Weights of a small GPT-style language model, trained from scratch on English Wikipedia.
Training: a variant of Muon for these matrices, 241M tokens.
MLP neurons of a small language model. Each row is named by its layer, matrix (gate and up: input weights) and neuron, and shows model dimensions 16-143. Each number is 500 + 40 x the weight over its row's rms, rounded and kept within 0 to 999. Numbers have three digits each. A neuron's up and down rows have the sign that makes its largest values positive.
After each neuron's rows, "fires on" lists the tokens most often at its 100 highest values on Wikipedia text that the model never trained on.

L9.gate89:474480533495471463501455537519471531525513430462586426459478479455467527530479464420485490509579538480524527496491449512481435459495520515472496510451475522477525502428453448530503476456482593503478478444517485563512534489548571450500514541530520522462499481486470547497453487559575445559555559542476470528453430504499505508450502501515593447594495529474460479435458536439554520403552
L9.up89:495513451540455424466556505543424493492551492500428529553459521528473554433481440513494487447502560471477503486503454420549449510476534438501493569521464506548479470487492493511529450505492477515591506520454495537546471500601519487489515508426516451504497505525540473483432447483529539529530519520442497500534576499601563575552534471519557540502508493512538473510546573477432494530487
fires on: " /", "\n", ".", " in", " under", " he"

L4.gate337:504463522502481503529426582526537474533591484514497536543465502553472520477549529564533489458469511471472531454487462509448487489501549433549495485523475525526536548500543517525501455506553452518553541494525424534530461512513526442531562502475497501436526545419476511512504499439515536582551489529512579491570509470473487562525472527567496578475497534538484505415492548462525525561458
L4.up337:487528513502550554500560461484498452549477505519564498502492449514442497460527558530489576453450470427557548481517410408529412564465553501558586442476457494544515409496431480516531550476474455504441511488518541508496537559450469475446473560465493554565533490520504507564482515525517545465526452497394457534544497482496471487548481509515448542552518485487566503526510494469494479555475
fires on: "\n\n", "\""

L4.gate313:511406441456505465582452524526486542543515511556573553617435553505497476463461429505431490489540517486506497415457542537482478465415459534458449502538434489571433492493518491571493453526464523529482509534582500517412470531500507471522507471551483554466447452461507465492499504504457497525540529421387578528519494527475457508513483568495476518492490545544502443466443526484485490537485
L4.up313:470507508480496440555496575475521393536485495478505527540495535511451518442520536469442398509502528457594524432456521435518477452479524545445515516503446558530478545575466470545507439524492507513485478447526454487471494506503471524485566544540513455533492483509427464466472476504512496546548454436462473553471491504490484556490530500481476566521540523472523473569514508482435524514528
fires on: " in", "in", "\n\n", " the", " than"

L3.gate373:564419526475441481488486533465505521487498509499567445510480481565538554542481496517532479561440494476529540506481517464524552505443529544481418530442452521495466545438504457479477492499463507412531436493505475454476490527464582459619515465587492412453429449498556484518518553466554525499494564557500469454503527516480479492494479487457485484482536496491503541548561565418510531475570
L3.up373:554496501483489474496474558499495512392511515473518514504494484504563509529497487514536491562488459522463470501506576572499564502526455432534507505445506510475538487427418490497487496479453555557489550541453493482481524506475475529543527534512526478460489522488584428549437468396529515526476547488489479562459499517444421514479502471557487445527524485509532529480526521437536497584510
fires on: "=", " |"

L7.gate213:537512447521540415519502456508543476511470517526516504453503529460467495507483470547483459567518476491518480473465551460465502550485502466611510417453440461585514450532508503459455496497442458591462572533590516536497491437537467475512537592497513475508496472484495432530509462479577504546525562570530469423533504497476521497530515503530538484449556468514471468512522521551490547594490
L7.up213:434514521610549520437483440548536590421532489473542446552545536454539581463496466495469455594551525472566492465532516454506578557433431484435509454479542529501515512534471557519488492527435490493545493452463493465538487432512515485525533461407518533543511482442498465561481512431505476514478439459510519581498586469477476503554512515525484508425518506496463518559565504458450512513503
fires on: "-"

L7.gate101:483498448462579432415479507492562506546495487386468477482524472563558535507548586467498514508497542492499482468559496499428482492532491525549510536444510513447475436482498488464451469526445489465615439487447557466451471471497488508539526564505496537568537553516469473474460435469441473503496462485537511530440472400536500563498475492507497427528405529502420523502540466566553463446428
L7.up101:501437501520483556536465492479527511528499504439507476457494441535538580528436503392484472475561493493514473429494465510454456439528545533582465494454523567467594436507507430489517506450447513458567436452479530546512544428459502494457497502494534505517494498488521462477525490551514547467490433478520450573477463468569482587495433495515481431529437499586489598486525529527604512455475
fires on: ":", "′", "'"

L8.gate24:508472513487483479491508499419474501420488469480500489479476489514529390520472475484571446501524511443502529530484534517484420511507515503535482458468494435491489441549500550530465495499417483501516457461502428527523475487433429539490560531486449462505535497512495500514475432460510489523484546587463482538521492500463479541401505530506586569480488506443486489550543504518430547574508
L8.up24:489516454456434462486393483481482492524473517473528512504585424501582480573389490571504518460555510568433475412478482511465552500523572506501537531503550521517505482515516532460487519497502523489495581533515514422524482507366533444425508514482452493506477522504493512521436454499539468493509513545487517478537533522435552528541537543504507466476440491516566504447530535482460607431568
fires on: "'", "ly", " also", "y"

L4.gate29:556474537488486505516518520464505506480506537403588406525480567447511497498494487552537513433538525476440419499552481547452473449509467575520522482475544472503459574538504559501488518495525471544475475488487501472513434516526523504486522545510564492536460523405577484514491506542510442544506524532488527454499587489502492525432499526553437516535491456481473513567428488506446469522562
L4.up29:465409495487453498590500589493518511546529575515475469524489479477390442578555403518449553463512541474517496565439550505499502469417554514478458563450425499541479519419486491535464553490542499526538463533434427492515469509494519468500458490445504521541535536517537524548530473552470469443553530458429527541486517472519453507554528519476502474497482524539467525548589484507372501480543
fires on: "\n\n", " of", "est", "ina", "age"

L4.gate191:480435449450513529464477477524522559514535530470499502493550586603524485525475491530529514439488508490519509492442512470539533582520541436467503512526544523431491457547492478495509477639440591468505504452556547494486514470430579517513502449496495545516508489417522498426490490467585552463479461525479553457496540497450489466471587460583502475484482561494501436533531547476529550523454
L4.up191:477509537545536419525444433539491579531509518494537524490538546552560402460487488519493469497503495523499516481525514482519544518429578529511508536476522567481569537569554503505500506558554535510510558489471576488585518484542545515544497497534519569434527560484518421554514533521507558428485486486459540459506489492389497521511512525467516541475454487486559500509524498476489483592540
fires on: " years", " MF", "\n\n", "'", " at", " later"

L9.gate334:452480490509502582495547510521441466528562510554508472521533549560504529506487481507508498430488478498554466446480520504456438539476481509453498490542515546528515450483516496495460494551436505451433518546508566564531494510488575550477423504558523566464528447522591502455546519499545496482555434557562565574452486514503541521509482455487534508417484528496545414557417478499555508522571
L9.up334:433474520524409424504468525518562472466534530527485362568540510556457447477516509437461508501440507516508517559480452463499476453508565482452498568520582494591508480523505501536534489490497527531490524473528497484468544501448503539453515555493509452414522568528555508492533445535488488501536476488452494481554559445506417519578496498483485487565569539505529547503445526484514518507503
fires on: ".", "\n\n", "\n"

L3.gate178:476514557489533520552505535446505471522552478474503478478439355541514553490483544553572508492509537456505558556516435517453533485483499518550488489469450475513513544488446456439487492440512432523541521453536509499431553436479468465549451499476534428505475430434538526491511463458539471530537505474604565492476506517427422453513445489481536499447444451437506470473502523505518525433549
L3.up178:474531533481504430484546482458474508520486488489496429460517548475588485567509535474513517558566489544498484496526522522428528549463517512504551540468395536524474541432513512503486534476455458501416498471507492491496562498529508547536544405471500497498506493476522492471494501509486468449494456483538451581534506483486467488498529498467485490430466504525523408475524635556584509531595
fires on: " rec", " Rec", " Dec", " inc", " Acc", " str"

L2.gate300:508558539502571518421494473518542533553445435513492489493497519572544497499496493514581492582500527517488490439371497516435483584591464504543462503440498486578509522516552487518523478487461456515530509495549493506471559502499462507488488426482511519484499549512518523526488518495530526418504608451557511487434471470515488507548485455473520494528498469457496548404468599492507517509479
L2.up300:463526518467551487520503453563511558505491485544528494536531468598518498499503506515535457487513461526466494486427510530490515541605430547506521434461500455517519482505520482491537453522487517523482573502493505508489570465512515494544477436500457535543476534516501489493515464490510496419517571408546500449464519455531480482468457471504480543509524514480527481376495614550522517473473
fires on: " rec", " Rec", " impr", " dec", " listing"

L3.gate104:534402439593573554498470533526466510494482482515485485522491544408586538503560462527551488521465517517474509548535535515500515510524459473498490609557449480618517458503536454538454542513501458502419477490531515537532431476509495557521523444482525508471532528518471436466515451442514484514454423490533592554551457465478437484468512451505492458474496529521415556519476503494537504516484
L3.up104:521492536521510453512504464503487427516471523508532466496492537504554514439492551541575452467476533435447512464531569554464522527472454561522504531496485440580575492527485492445493512475408503488466546591473548490519457485557554541505556419520482503505467538566478505547489537505505498451453463533466496566462537548510456502516520522513521436563497413481556507468518469401578459417513
fires on: " open", "q", " public", " cover", " Abdul", " Modern"

L8.gate260:503512534492507573543485480496501499559531459632444527584463522518528462484509519556443512581526506460513524480510525484514544529561495469502475499503499569441550435435564515461548440526511563522459462520536472435559525492504513459455457468569467495521460514556453518451536437552497462516475505482440567480452394477484572517494515477521502524470507445482500499494566465519504516469491
L8.up260:516554513482445507536496567454526488505493450581567518553441484526521518455474578520462485511482488523480514442458499499445527518437562479513524517522517547469472508466503541484576440500557560536426553563502540499517451449453489490538463445522535487465512516481473606483504505535518538494490565620455496481534471526511549497562481539499569556480461433466550461500476468479458445468495
fires on: "  ", "\"", " 978", ")", " his"

L8.gate2:495457502509464519478531544434491485499465476471483463458443577520526497490537529507469510497540517481501524500565488558477499580454524469580489465503519455434463511510583491514528409492450513491522485452465478533450489501504484505433555474483473448455513533513477548586455483478473487455452502531524596486536462532510409513536485410570547504535537555506541552559554506475545496476382
L8.up2:468515533406478530546577425525572558477503496525514452495485452443456507494492422483489537467487418547504524483500575427535527490437530562522420485571490531467444513464524453490508489589509461450492522515490460464440444538471525520536523464548470469429485490548575434468450468543526447448554477523491494516479531505503541524496476464514460494468554442425528565466586515498475407496521
fires on: ":", " |"

L9.gate35:531482549519569494481575473556463473475523480544536478467508534549475477490543434505460501467520550449509508427451513449481516499486467535539559483468431486380517467472486476540520430493489497511564419518573460442547478415559579538474480481477524508458441515534546446471539520550534549517550520576512499492493468446480489567473452470517536523441525452542483454475445428461481438489493
L9.up35:479482513455419523430445559536552407481461489550467538554470489510502517473415526501544540424486499496538461591479507502534505445511537516497541556551472527467513469497545523568514491523502520504492483520439496545540520541466593523480537442517506499443550477524584516518515509490516491503569538490447533536563450579416508478521523453589501499425485581547530482443473509515469489511490
fires on: " =", "=", "\n"

L9.gate279:517441473504546422502482559577492496498530524409488543512545509597509521489525516551484497509472488457464469514534507573425455574412475516538549456485537500452519405554464584533465440460465467506583522448558505405565481479478515511473582499511573496420541515556522500586429563513473512494447530507549490513534511495547472517493537501575537455500501486562488484507543504519532549518452
L9.up279:490443487555501463488491433504542537472455541489483524488519529424455581495534422468485525509494533456532529506484533526508405468488493478496490597475477508507392569528550455527446485516508510513575583526498549541513480506503503542475383500448612462454581544499457511491490559532452527506502536528465524480568510523511475595439463489528471487524513484542500505465522434528544493470441
fires on: ":", "–"

L4.gate53:528492506449484497518465497449484467522540573444541558550551591503502472516516480511445501509550476514513520507466454493498459474438520493465542492573534492450484550455550508571546526588445475508495504514592500535468438559522570469495426504535483517506481429523462481484528461473434456481529507527514536387544532433480490546521442496471502533431478558565505498483442503539520534501507
L4.up53:535457567490456463531505561457530577523537478536489542517492497497530603514500535557418571528473510458490514542524525501519499495527491501471509478519448464505495536500522455528503463492477481565509466572512516498501512508508572453503508469563439475488565398508568487469522498484532503459526522446428547450518488530434506533467601581517467472472500472483459556475539511496599491561517
fires on: "ti", " after", "vi", "le", " Following", "mer"

L7.gate331:548520474490531475548527549463542518539461482447441495497540530456553550455559465455498520499522506558497451541431489484422528403540519495456506442484491459526496435549502541470468527545487511479461473528509528517528562552586514460497435451443490504493440415543522497484485539478483425451477465511446500513518495503428452490467454494412449482493449537526505517530536479484474571574451
L7.up331:469461463529499457589502485436473516532473572408552503538518538452565497453479486472460461479447489494498476581511495513506444447472508487469512477482523432484408519480488541540423480539477450485519540556460426538468563484444530434542498494519455490496536500477477477490492497572552473460532526530490510541509513553448511506498534531498458517543477461430453503555473523471517534471533
fires on: "din", "-", "ss", "uc", "hu", "uke"

L3.gate296:502460485501551484385461512461470434465469440600450468546503488586521492509468502494544458470495488516503400444552528577526539440485464536523473587549452460486527509544505490503486481467467403568468556420531455486514447526493501411513465487526493447499486457432512544510528509488511470524557519515505501473543548547516503494495517516524489520462547530530478471472424536525458538553456
L3.up296:476514539513579499486471582487514528457478493510506424393490470505529476497503479517524472469502484440496544546536465510459522508474507445481447462445465572502496505475468538496461462497529470473556513437550461475508510547555478507510484459545529532532476461545534459549460520496396472464490529417457469544430513576460480449505555574548494505538433521530462513450537528489536504534504
fires on: " rec", "D", "0", "ve", " Rec", "P"

L3.gate103:431492450423580464509498460531467527489514524535499588488539492520517542459517473463506461469520546397450482484532541498510500507507506493479570536450494499431519425527573428464550510541453490518505539459534450483479589585447514571529578516539487512483542510547517515469489480476497569495448477541472535537520480496528481493542487546561603553497522439526533472499504522429505491501493
L3.up103:509480477456572492523480448468481534474476484511510489490518448496558519513494365499466425522500533503446446419533574492451533488536495525484531504520560492473509469565519456491587507479496525587499555385468462512520567548530487540533538495537512501512468479542510527493546509407503574554411534437538469539523460525511535499527483478521525481471510409517548448486482520455532500513479
fires on: ")", " in", ":", " |", ";", " 1964"

L4.gate32:467451493435425500507412493479524476461474581562530444514527490558491466502492501540425522507512526498483456513535559418488472433463556481503535486445500525440452533490460567542512547513553539463525463475515534572466548482493492492495468498551586554471461453525536491545441497513527494626474611465481510521528525551493492481439485478542488458429481471482490504523499500547461537489503
L4.up32:503507523435483479490398477530557483480471524442461551445497505518502470382526514474556483506507503507481431518527485533484561514535449511437574542488554473482499489527499503479417490511522447488499465504472540464485524408509511515498499479505467515445520469558580524502498488597518509483541518476484582494475568476533458544473486500513509535520491557480516541473418536487429486471441
fires on: "ol", "ne", "idan", "r", "el", "ker"

L7.gate82:486598444536522590459435486458469434425485456436462525593483557479523448582425529454537482543454499485512439573489407534538467548511548502522499473475454457512487519553473449449496520458473495502512460514521543556593512534528478485491491523524480522469488566471510528516465535533464490531521530538531531567506507478447501552486524493527506502452443497444504517524549488547513533531512
L7.up82:550484552458482543518484539468450519570490440498520468478498493510534471481523563528517502451469519593486470537443451501502505478447596532516558423436430480563535508562569519547563494507390438516518539532512476480554573537467488520500443491493452421514527456453527513565565558516500485504479478519512468417530504472492426495565489465481504529518449559514527453503467524487537440456513
fires on: "'", "te", "st"

L4.gate344:546578435491626442452437565459426489520500508434526476444483509454528502472484493600525486524540553551504539519492457500466469487506536456499532489525427552585422578503513509547453436461534509494500552526499513511503451486513454547537449547463449514508526485554463545543481514488433487488537440502440543449520446527500484483518439540496482500527470585532530511509501542493562555516508
L4.up344:481511477544536551532380509455529494481477532450499447477527516453546523479522470544518458525458523500499532477465516492497470489522439456434504460409521490483529521524563516517452492462554501413494528464525525501410522451483469451521506450484470504556508467486527418497550525514456496582476461537450476540469467533520526510517519497465515589478533519530503476491485474491492560594488
fires on: "-", "ed"

L9.gate51:450467523493476527510571496480491486515413490577515525534480479433482482516461494541532586485524438564472455461477559466463473404498505491490501490473542466548486459477496535483526545403482591450520458503480543548485440409534471510449529503565531488498470518489467474517485576498452455547506557503489506511512505504489482563573498489472482490397472522504472529529530584499506470488486
L9.up51:468509528447459513463529498508425457473524484516542475506516473564540574486433532536465532483404456514477510472524570472471500460443492534515489459531466501475461483508489528491464407511549472463479508535475499502515473457572470498491472479519530460450526477549544529473519506452568467438399480440535520503517445437453556487475392508486465467530528483493533546548442522508523566497503
fires on: "\n"

L9.gate142:543490534568535477561559416522547562510434494457441514468517477456522535558577500447495466457543480540514580471506444522472543457470501580500436463531464505514522496464388509490496568475469549460504492477480529500557430490532426471476549516495470555554501466500508465572530446452499502534560413495497527573476536522512531500523486502479442518455501469588525529504437532478502489527538
L9.up142:476519479481489498481471497527529478452491469464539500487452483485479524466546473531517435430452473542449491526519487518434507473483545448441478539518487484525443505450499477492500446541409436504522519519421545600618511499453578542471432506496482410404499514476553530438499508548519469485483497522472466433490477467529564434535511470480479469508513442459482529450484585495542482509482
fires on: "\n", " and", "g", "E", "y"

L3.gate353:526513497485492613465553521460486446530563502507421455495545533459516562504520492430508477490533591489466466513506451525472534443468526521524527498469483499456539533445482475501554439531523541493582537511528549519517519546459475454518494491486497521424506476398452436494427494532533452519555573457424502538535555520483447548516545555493552490453501518535464453519513435514546522489571
L3.up353:526515479481519474424471495520500471502494469533483547513560509432483521539511431494481529470545503471485508488487456484529463515507520489566506559488522485370429434476465544467558577547522532447517577520575577611531502466554445504518466541490467530532501564414502471482515485405495524529514433473417521492471542469475471491488470532548514505507503507475436474487484428485427508481558
fires on: " |", " in", "=", "st"

L7.gate74:478517454472455515442520493499456388470491461521569509489529529504520549505458498524534484422600458522472520547527516432531412569500441483526545529455493519447488479514481517443503423474530534507474474476551466547531513613484489507537516516541505493536414482467515442508525468508525563530504488513479566418477515437517491512488514546474492501442468486478512409457524537538484517483515
L7.up74:468470422587465475482487457551481527588505479461546497502513471440547428445481500458507470482523487418442478505480460591466474464511547529503608519440481449488442541539470554498462418467455546477515429479574551526491548522512450492472490516442487541532515535558501476547505508548518527502450499465509521495461468436511469441517516513442493517451483485554422413486496489521494537516434
fires on: " pro", "-", " Pro", "g", "I", "mi"

L8.gate19:510564488528485487556481500474463525517521505446476515553530539484525544399475491494447545506521432444474526493475489469537538523516475472535595500434517451512476558569497506483501459435426497549473568584539466467425473483502484542462553459536484513493454505447522509572530540553524561526558491596538560458496480474438511474440494460493549505440508539500515529487494507557511493492450
L8.up19:512506528463483511462544489518546468417535441425553508535555540538568530555507479477490473517484482546533537511545491541534498484438498547442458469472522523491506549540530494491496462573435531583551502530446447409541587469541515500492496555436459467479446430507450520525527474449491385446485527536521515501470557495523459493549496542502448509516499523462462528440450525447533594481578
fires on: "-", "{", "'", "/"

L7.gate321:509497483500498455493511468523483474524407506522543539482531512530484549485494499472574512424576442459442557459502452472466452497429463421516516517425492443502490466506517476551477478529488528544615558512469544545516453539496470548399496462447494449492519454499447457584465495504464469521508446522536550569563484474552459501483499485479503514557428530481432557462545506532461560532483
L7.up321:497496426476525538491532489439492511425472494467504490463495561449403485494478477490568534462442577488523558507459507475479472485482476489532402468497493466500491526475508577528596523474502466472490494432478593533466468442506453529468478506519473589501575492490377567468363461508457468538489485489620482491465426500510481448481472494511552488481529494548570508534559542503525502520470
fires on: ",", "°", ":", "erm"

L4.gate234:494530472484414450527503472503532481484517550461597534560448488455482512483489528472490477433451505458459499512448473580521457494521532490564529482551551493492477486548524484576494521570463452516529464491525511534507500468589479538568488514485464505518551525476559551513506536515456439509516502487521476467470495522496520457519540511544524440458453567489553516425486486491460539494524
L4.up234:506490454546534446569500456585568475489513531422499580573578539437467482431510396492488509472462559518479474481489516512531480518491502488421444499473538439517484427462505467508500519531555507546523440481559505538497526450520467424550554553533492526484545476484559506477514513466527480550568552493471547550523505526596502522517508491555516553448467527545442479492483479481475570496533
fires on: ",", " States", "st", "ons"

L3.gate304:520439451462509426478484503414528568466442549493503499440547522504556465538495477581507573523558508446492465473525447562443540538500557514503544530484465512517436555473532551485464558443542530542516533523485541512522506537493514533514444481472566573490489529506574521496528529511451512555483553515479571469544448537459447491499506495488498439456547522522510459542546514459497479533551
L3.up304:495409528483514532476478534459510501474519510449562425522446481542485484512555491512503496471432465512572512529517475584477531563504528459465477487500495414534489565537532510461524518425563497486534540557513491486477499484546515521451476540506500512526462421497575466383567586538523468548557412507441483380531483483453496547514486496526574458527440464519529539502457474551520552578509
fires on: "ed", " of", "vel", "el", "pen"

L9.gate102:585500429416513468505467497437536462535524526522540491474538443473499536454548525509563480483462519473416509510420510508496437444554486506449546451423516507503494595519550522518542502541505430499493530534521422469488503485478524575487533463486536487498464496469545535485493513510453518517503520464492492494523470438426456567458464508421523486443473479484435516500524514580575483507522
L9.up102:523460503492509481483491533455515501554513511479442445451462499499421487500488578455448546477504492476484463494556524417571466498520491538487527543478511474469562461428572532534504534512412513461508508465522533461442541407546515507520430520531490527582505466487490524547498497446574585524491410516426529509508471530537583469587514503509572484471515468492535466480478508523485473448461
fires on: " was", ".", "="

L3.gate190:545526556478552429568399553457516472520463564481545512484465548465559546453591493453464528499476472458474514444489465528485455495526446506509478476544559506545484597494515470572552527502458420485546520466503486502475483469513457515471511456465495528496509437519505464547472475467509480498497511522508428479511443548448474488511521489471530468505561508532502510494544525431533583504551
L3.up190:526500518510519462522543515510472514604467531491553514509441502512546462455536481457546521504463524492550511573464458533542478447523426517444484504523519459618501500456558484624569542593558487455608486493537526507464511490443600457507516486461469539527500534553455494483498509477528484503456492513539536496505516503514486491604432462529586517515516509468563467530448464516475517509536
fires on: "-", "c", "si", "\"", " \""

L8.gate121:429496510474452458518573513526531466569423503514462547485512512479484546481443544546514530603483441487494499521488548483480553479553527546507582454526457486506519494470562435506501509515495397549507467487542548455480546532449484511479532480520458484432524462437478507536473472547470496520494488565492538561560475445459502567519486526480541455480579475517428559569518440487546563491465
L8.up121:383449498485451409496510487472585472459468500532527502468458468467514517482499554468496515500494475523538486525449517553493463506474514425470497524454487424516472467460448518475468463474498528471514446560484433494485596532517569525463497537530496489447477418473481427462463464502471438488560491491496465518491502560484475454513474480492455576486519493572559565469515503556410549502563
fires on: "E", " A", " Go", " He", "A", " Pa"

L9.gate47:515478456507554461487566437501441512535487512552509490477435417517422489542479455514522467515479477435501491489517590516556493514496510512473531448508453462488476577473537562442481505506510529486497565464446466565519533532552478446615504586471551490497454518444549498557465487494434487497466458543503496500450505506482483525479498504530504539496559502473555494431566376502551474566485
L9.up47:518528525463520440554486416485482489521456480547488454515555459434497518444477499562551513481545475499544488513540563518527535512412535483545526459481525420578507483527530509513489468494439454544514419513530455516555501480479433441589432475481491478479527547467559488550498529480456457481444463559420539518440477563498476479472516505524490481475455444448482507483527423459455434500506
fires on: " |", "|", " can", " par"

L9.gate70:495530508448443480499492539488454532530534534520541460485505570551528471509436467539488430486521425464472481543494491574429507530516464528475527520483550542497478497546500562467444496511522450471555481488506522475539481479433472448598438441592489532567522525534493479539479558523476542427536459451452436483555497518390470524538368541554547516443508563517461480462510476506435524513492
L9.up70:472457556510485540576541508476452498385502450535588497485464476496514463503451513458464480493468475557551553533426453466455516557462438572479585541464512501532495505513478496409450508584480482473464456483493491457478470534472475517533486468557556454508520476519562422494542515482510436486510516550454430443473448570471468500502535470444449490447472561525440532513510423491450606553465
fires on: "\n ", "-", " 0", "0", " '"

L8.gate306:605525462495504500524559555422572449479453472442499509516575541440470498541488438562477470482469470499509484527454513571530494490551483444480494535502490531460546509491512508465587443522510557471486479497540477520509517505513527446487543488461452547540533528530537454479496470551481574445566488542505486498583447478531474565551505437508479545504525483550487476493501508481534495523553
L8.up306:494548457477479533531458469498584564535522465495496535483479460481526522454508561592517510474522564472427459591524456519578586523439486511541465539528480534490420549478449475523528508479545559526540487538493484507513496491431433462511470527509479560532457510494460510468501476528530540483590468476466585529509468458499424573458437509489563547479526483581526527503543511483499573520521
fires on: " a", " an", "S", " w"

L9.gate94:473504452481551478455579518586461533521493508553534507499463502513491448515516488529478459542560480493499461472560514532467466495518490575483508469484540425553451507490513501467551500548458517537510552501462508422560499381551528475514439485484491520472546439549504488550464482428487483449543540490471568560461474461477518436556453500543491536443484525524485515593495519496468487482541
L9.up94:564495489532498464565436553502466496451526534513434484500456512578467509499602516497486437556464483528520502501484542451505532565503559572491484532478467482530443579494453586545566459497461429524503522486535548485542534519584550468475488533483543545425531467442520540514543527509493471481463519557497493514466510546475460464483521547451475504528476529521446469519447570569447539555540
fires on: "-", "–", ".", "s"

L3.gate302:535516429542495503467564476498466477483538409536518534508517477537481575502469521475438412561485466480517485505512546529562423485506548553482471386390479479506458508418521456549522518500526446462525430526554478510451462517474448435472478518499490500474539510500526435498497574504531453512484499557528533500457438498473500485577491468436486513480542526514470556449550498508504510444504
L3.up302:486498561502536513461497462458499463560477500551432512449483508557527527470529466458502509453551512507590513574473487401578511480529556492521517502456498552542474564459546487566528458461533492406519581542452391481500488454434490464495538522489469481553553485446480448519537513473562475470531568517571481499454490517460557493532510513462463484484515518446530513473474486467543487464538
fires on: "pp", "te", " impr", "ff", "ote", "ere"

L2.gate243:522469447467526512497506444531544412511503550519579479500521509516550518489464512542529477533580513520512447486510515448508508469474561493523518549447492453469437519502505551499490522485449476590461486570485469527451516566477497538464467561445556565552496494475454446542467432442536476575377497513527471469555473477455509573454501474515501468489512395515513441517517523523438480515556
L2.up243:540545484510477444513508416469496569525508522509568500595457415535412545511538508465501474516492490495439548505427511468563504528493522518502560461515509539595463513524501415527557492449474507513557491416506467473510537522463550596521477509520452566514530518504509436542520540462510522515479558495520532444470528430460549533474493510493527467504501466561388556501548475559524483520486
fires on: "-"

L4.gate125:515514536486493500469519543509439459476465517545548535442414428544483550514442549489528528463515442454466421492527482550562422468493415555483445509549535450503518557464479546555510577549479521554495495506482517590482532617572467482476496563483496453554503515486460484533503542449533506509504563539502488470537492574507498492502483485493484514501492574455536528518424481546506612468539
L4.up125:492546490393504488504515459584489489536483526517485462479457505501530483470530456456545449474519464472521531504558516514484498488598450539443489516518469500553445566543531511477449548512438435469510510484488423449489485507529515511518495471553497511531449543505524478438408572437545477494540542478494490554429488541497530459468496532437556485497506474522593462529427431494476493457497
fires on: "si", "it", "-", "ur", "g"

L4.gate97:536450417453463460445561528479563479484442500472504464417522568480483510542478483491507522549508503456470561486460461501568518468567537509469503466515514504463431569518603573490480498458432502506520490512541487504564442528502536552481474482523469457549491504461525429515491440544476473521532487525475566520483516498434447576462512477570443521480428477531502472550530526559503428536517
L4.up97:474533477504484543463497475487510535451493475540469500535541504473440481445474444521464506541505574439525503485532531393527498542481534483462471489531541514537456508499501461505544497502466505509560539516493504515573473531510503449524525500528546484491469490475535500434470511421475524530481479532421438444512515490495562501465591574533516469518462452533519593531524593540534483507465
fires on: "-", "pe", "le"

L3.gate52:539476471519529444460479475458495480459469492525541518479509574503516533518491477523538489490489521532417544532470593518566494568478557546476546491461506512418484522489532531506527487589480530544448457502548507458544524479552531545530462483537538505500424511452544489494453486502531521513500501512455464532471489436504594489538527508431553535454474518455509495470492395429469501537480
L3.up52:439500566468528442515469440535474490445449446520520529532530564543557441491496565495508533508527503514480506484462575539492507519420532490429567522536504469438600601513516459546518540566495505522469483455485525480512492550538545563527517484482523511467432527498467460487518426449453526509433484460468536567562511486498473535480502495471515472518505530536477507503513484483498525516527
fires on: " |", "field"

L3.gate172:473427527489420522553562496490518575471509546489433477472499477492492493544488509455596389450436561548429570534520518511557569481522492554451445488445427507490524495515492460470510496423557485494505476497487451500439499528495460513445495552498546487475511517483510432474459464450516548536577509506550521533438495577501495568453561502451467456461519466474431475481523526480517443604447
L3.up172:512469488438544505484531479498425457516483494454535443458490578525524463503462522490456498563533471515563525485565499499455480495489496501499463527484561472587462546572500502510464545453457490527490493540562479422403498558484460493481469413473551526492432474486474480544463555504547542496514505508517495481514515594487530539516543484498479512463468519527526470504476456562485443585492
fires on: " In", "%", " of", " Type", " Country", " in"